config.toml
n_layer = 11
d_model = 512
n_head = 8
n_kv_head = 2
head_dim = 64
d_mlp = 1216
vocab_size = 8192
activation = "swiglu"
norm = "rmsnorm"
norm_place = "pre"
norm_eps = 1e-05
positions = "rope"
rope_base = 10000.0
rope_fraction = 1.0
qk_norm = false
attn_scale = 0.125
bias = "qkv"
tie_embeddings = true
parallel_block = false
init = "normal"
init_std_qkv = 0.0225
init_std_o = 0.00479
init_std_up = 0.0225
init_std_down = 0.00311
optimizer = "muon_variant"
lr = 0.00707
beta1 = 0.95
weight_decay = 0.019
lr_head = 0.00417
grad_clip = 1.0
warmup_steps = 200
schedule = "wsd"
decay_fraction = 0.849
decay_shape = "cos"
final_lr_fraction = 0.0
batch_tokens = [32768, 65536, 98304]
seq_len = 512
doc_mask = true
train_tokens = 559700000
steps = 8604
dataset = "wikipedia_en"
MLP neurons of a small language model. Each row is named by its layer, matrix (gate and up: input weights; down: output weights) and neuron, and shows model dimensions 170-340. Each number is 500 + 50 x the weight over its row's rms, rounded and kept within 0 to 999. Numbers have three digits each. A neuron's up and down rows have the sign that makes its largest values positive.
Before each neuron's rows is what it responds to, as a language model described it from the Wikipedia text at the highest values.

Description: "as" before role or name
L3.gate1012:564490463525468515427449445540570409474580449523547567525390420515481588475474505531490478473480479505618435488449413530600546492527515450522430540480539497499551555457509443490516502518493557538473534470489519489530454526404446523544584483537555551546550507476507521472504542523543568601457565461445449446488481488502497513647447468557514554526528457451575450475463485614568406506511434448451493480528513507399539498463524545451596440524558520555407428543571442469589495577507489405536425542528544568513455451467
L3.up1012:515483520516548517563567460607533482509492504440519533466513465543514472394519411505531452490497543551411436558507501420534479522538581636370439491453452504608387478542506493471503486610498514456482534492402527564466503512545538459499490456641478531493522480464583525455537474510479489478490547495564603496503554466425448503485572448534505594549421497496532530407453471530482559448552468537520504510561505469498408478533585555598541504460582513554497486406488418536486421530461387504483592523420470463437532414506
L3.down1012:446512516473511438483572413503524497442577462480502505471530486624563493497608464520567504421455570522476529516530504474535462477553508495481554608547370552527475519480450470478575500489559458490554477575519548545411516553510522558519500583529527496439541389532533510531583533504506520498572419535480515463478656509463552489556465478460394532428549518530574501451499441550523495522472451572507444476514522539507475521503540551474518459497517502530478448482498487554477516605508467515540506502429468479452590461505

Description: Role-marking "as"
L6.gate567:580484469574377513618496525514549508567465459496506515592579433504480471425488481419437520492566431536502514505556489554477418502434530565512496559565452478454562455406540546534464557479489505388572549564555545482545583545493440529457576504506375547530556505437477546592471516508495510444547487515579443421506562513416491546463409533460467453555426492448499522545444499526461468441467534523523431565563500531533501440454540511580547487480562546514496516446462533420551519517520528591402550447542515552538445450566
L6.up567:460519424416446488505529447503498547485479530522555567521554492472534565574515506520567459463515560494589463519518487432531574473492533453462538462528557511553410527458496573464420557457545513482485530516475463513541462547437363408436510545602559501419513485461490571529490486475446563489495508439524516453555496477421412521485518540538437510566594511503438447531523461480456484536546379449593521415456576513548515418466454538512545437512485547466545433532508474541508501610399507448367442467583493513496486462572
L6.down567:512507595644467532498450516524494435534472467373487470531501575459519497479495466437545524543613616450551515429601565595502496541537554437476467525486476478532577517543607447493435503533425461452504497479500553492554511566546490516447432464518482471490484572466493527622437549395480463442524549455492557539401509501478544500490540467461486495499387514512525650503583528519509589402500524331496445671575488467502480503472471484483420508518551518478451676563551471443490553546510474453511542439526517516552479451509

Description: Article-opening "is a"
L3.gate925:418575563463531514422518498527477479448471472546527522479473548563531524460511611457527489442493507533550525513440548516509515435491459586495425464399503489545466444507488524469463524470547459512470546509555427623539464507530552454596546531483455504486574489437542397476507639562498423558445505473481433526445544437516530470450476570436474571452558511578549409458478509595556493485468456517519482468458549455520527563514502535539521578503511541426497605508493368470476531499519469491435525475497495526479520566574
L3.up925:453572573439457443486424496530545472469508581603524489464454560393550467391518490491443568521453510444498552499528446466511502467459614531502480508520494485544545514579498542419555581503529570569365488401511539488521447442545554444455507463371500524537590472444438494458562504520418446522511507423544500497449490449454482503484464561492514384543496517504442577442452483503496490436505411461562456557562406511536507453655494591540452520503516536578578518525455514544475489448560555577569507536503462544598516507467
L3.down925:466525441421583504466464558432468539457551565485550465460521635558596523481492482391504450502476497448469453583525454490480465511461507540531461439445510582528498434598480512440531483521482477547532512512586415472468447573492482489555489515490522420503558479473441452534629432488483488597528543486470449522477573427506541506504515582517580512548509532442383459415496468525465536514434496534503479453430443488609517413464427557535459574572475458503519509410469534507453423482535454574524575577453468632503534558483

Description: Nationality and place names
L6.gate834:497476580511520454451500438537489492538553502593411411473567500484512498396522444437483520544501548512500612450539512466524530522501455441478491471548521579512415480467468514423524475477432514472473537435393487557434507591492483554482567481424472532512466533516573519569477604524527493539449607521511539507557481472528473504588589467501546566486533594501588532470539507531535499478580558471509455574478563489556519426498558441516515509504508521541515529467459480508574505495586561559454586496551476490587441496540
L6.up834:531551470424498427542513478443531502531536580463429495447487536508522529476376512483521541461484535469424573473428590480510531536548572490497412483404421541468465480508518514593417599499474487547562502473530483509444476470478495522483532494608425546523478478497505545492484571546533452483548422533457514535490499451429486428508546472464612593416605553492577496533433558426530541455493448370547479478478462429517441508490397521628440561418488521465461477528509443489518437520523604470562535560535551482493541458467
L6.down834:518480457482510496398432516525581529361494544487555523479572573489512525485591442540429457457579410541486456476527568422510484554552491446493425503518486459499462660445515479497540501471525546476562470401587477472492423523460564465512533390547436416531488451589514494474374567577499437560418435518537526501493497515557407507458529452420511566488532524435441481485439501517447466443493504463563506509584500416459493496457500531497521546548517536510524528432501458544497474476454527553569535589488530490505467508507

Description: Before team/organization names
L3.gate56:500434426527533519516468533466486496453465527484506443524547394479544430467454515511531475466466579565504470556548390443473507558475499384568563508571485533534482489292505499570533537498470504535588559476580478484501494477439486543454574477442482508505510455468533590546585502581505476435551493508478518430540463486538423547610532498552513521462490473488513600490523496550483442505447550534459524487464537531401400564565427450492503575499456476531568541505555528569501542563474461507394560530494506496520523497433
L3.up56:510500567486526541513533505514438507531459520467447503554490465490502476481510482513576433498563530500509541552444472531528424526494567470482550566407650602519510567514479599522525494393474499566501582534504392525561578547567556565474500449532536547536524620464511455500538553585544545436546540538594625481534514642484439533571557497537493526547502534511454545489481474445524542468458583440507513467485554503527529605544576398506411403524488498551542427480517462489506499467516410456437524467462417503538510485425
L3.down56:485512511553527448457436481465464564491541524415488394446515567516595546509411531518548515491446460597421484366527507546485471435521547414479450567447515570504339515509403484530505485593525486473502578462456505381607483537556522586393418507541508503514545383429471536547428560562488516520468517620500436484534520594519540458502532453506506528553461408532518475460507577438456525420481519415412430519458533503432463446568522505443422393547453516547517472604459457398584437418516475483474452467528530467518478494402

Description: Wikipedia boilerplate continuations
L4.gate682:520522470480505562450504533538473495492470451525460486543637583533464489473550573392527426495382523523576498480466523489524548544490514493528473506445461323448476477595453483547369518380467439607474503506497435484338546525510581508578561525393411535622529586544477417543498520529501463557534526498462486507495604561546497492480545434437421477550559591554504468526477407540451476437517409392450467407518480513510468574520546548522521505611495516502499519542460496485549424532434606606484513558462410518468563528400
L4.up682:445561424377496523497452492567516490560565508476479514472482517520490553544544481506462515461441461559546518552519548400434549497426500408545515575487477411540463473528463560588500442529513471530481478563403478500380532493480555481478578491390562484434505454580535402540502430480473498472559554505493426645567483577539447503515421567505469459527420529505491520498479475428458466500525438525510489370487433528585565449639580473594495496553524531513540485522444403500494542478484490576559518395510582491504501571469
L4.down682:480485486406487505471552496464521513492464516363515469543369488500443450523484427511545495445477470512472409446490515515460551491414532492527418473429467443527507592541470499461508545509518532434585505557577585485547439582440494489553479487453481578487501467618414485483490512579531498465480497523505466564499432459610479496509463477475415522573604445486523496578444531500574410494534499482575436572516572372485440514443461534419532502476550469448453552435511520487486446408535469467487492455481514551491513621517

Description: Office-holding and service words
L4.gate1168:506568555524540449412483478509553487516536469487499519569528515462510523411437436530568527452602490543521489492596476397497574540494493466479416590499514563517487584435518590593494466550541403529496570442501398461495544503471553552454475494532464471492529413457475537540604500396446523564498532557546423354443541482409523479445495424487472591529459410482455510486495503496469434423515542435444515471450484448480467552436457416463501492401472515532473430474518477488615570497493586473463515426531519530527509507485
L4.up1168:494528460535500584505501510440419516472570525443453416388402479482480504450511461507556477455491439550552550431559477512453527489529432444479452612497403541441473570475456558504577446468374503512532538553519414470434451527395515571490593563512498420546486451424576557450535490522465583492496565514484465604489505435454570530496561557512563493506512471547528556392550548450515421505451538592569555591446494452480541566455536524444533518501482508513477456501563527430476500444399519452446567491532474499558511428429
L4.down1168:468390469532476455442479498502578564484536428499491453485518513409569501459518473409484452487442483490504488553473459589474512492414467494560507474398543470535535451595546496564460430569483473604542473542570599491460539486497496493492535490444524501562476421553617496555526441465501573552483436500462431509524583556499563383555488480519563505523435430424573439495437494565486457400655599489457489399453566469603474522465505527396451412480527484546535508497411462420544478497489509421627494514486422549481494424466

Description: Biographical predicate verbs
L6.gate281:467398521519530568547527479471482440365443584515475484495485498561402597507484474509442528443460534585613535478544591522562579476577522516466509521472460514473496459509584390479566516511340483473562443494550485544533518435492521505422526454463535366495449551528428505441489577453562571499500632487550566527499545521518580465566601498509501468539547513451554379510428536500479538487496495492329464531578581573518456516444469397421547523524560502566519515532554509533544461491481519451470534475523513518487417455504
L6.up281:543546445561522517474484492534392552544509522494398452542435586432480385536480473437457457449540564489439517442567549481582491547444503468440483513485510582532445502465511482488418496450555497413550521589566494488451565541492546563411518513532465532402577542416537497498520576451509477650467439455562534474507592556486520511597492500498544464486520419464545584512477548479479550470565462525549545496499594519538478547442486516403486521509444469552516530584392488454438472601578591471472576509514488459534497471527
L6.down281:480431447475440453466585512550514547485429464527587544442546548482592443525424509494549557562570501488509583493509458446525555572515512426497482472483546575566450573523556469403421458504498536531579526527518491503454478591539506512532557496451576400516561510516544465460423496479490495537410516431419526530494540471542506506556537527458489500525503506486449542529512641548488531410485514584395477544517480595519418501520461535411505485582562490523524548539501543516497421485507511540509407501449471540479562461498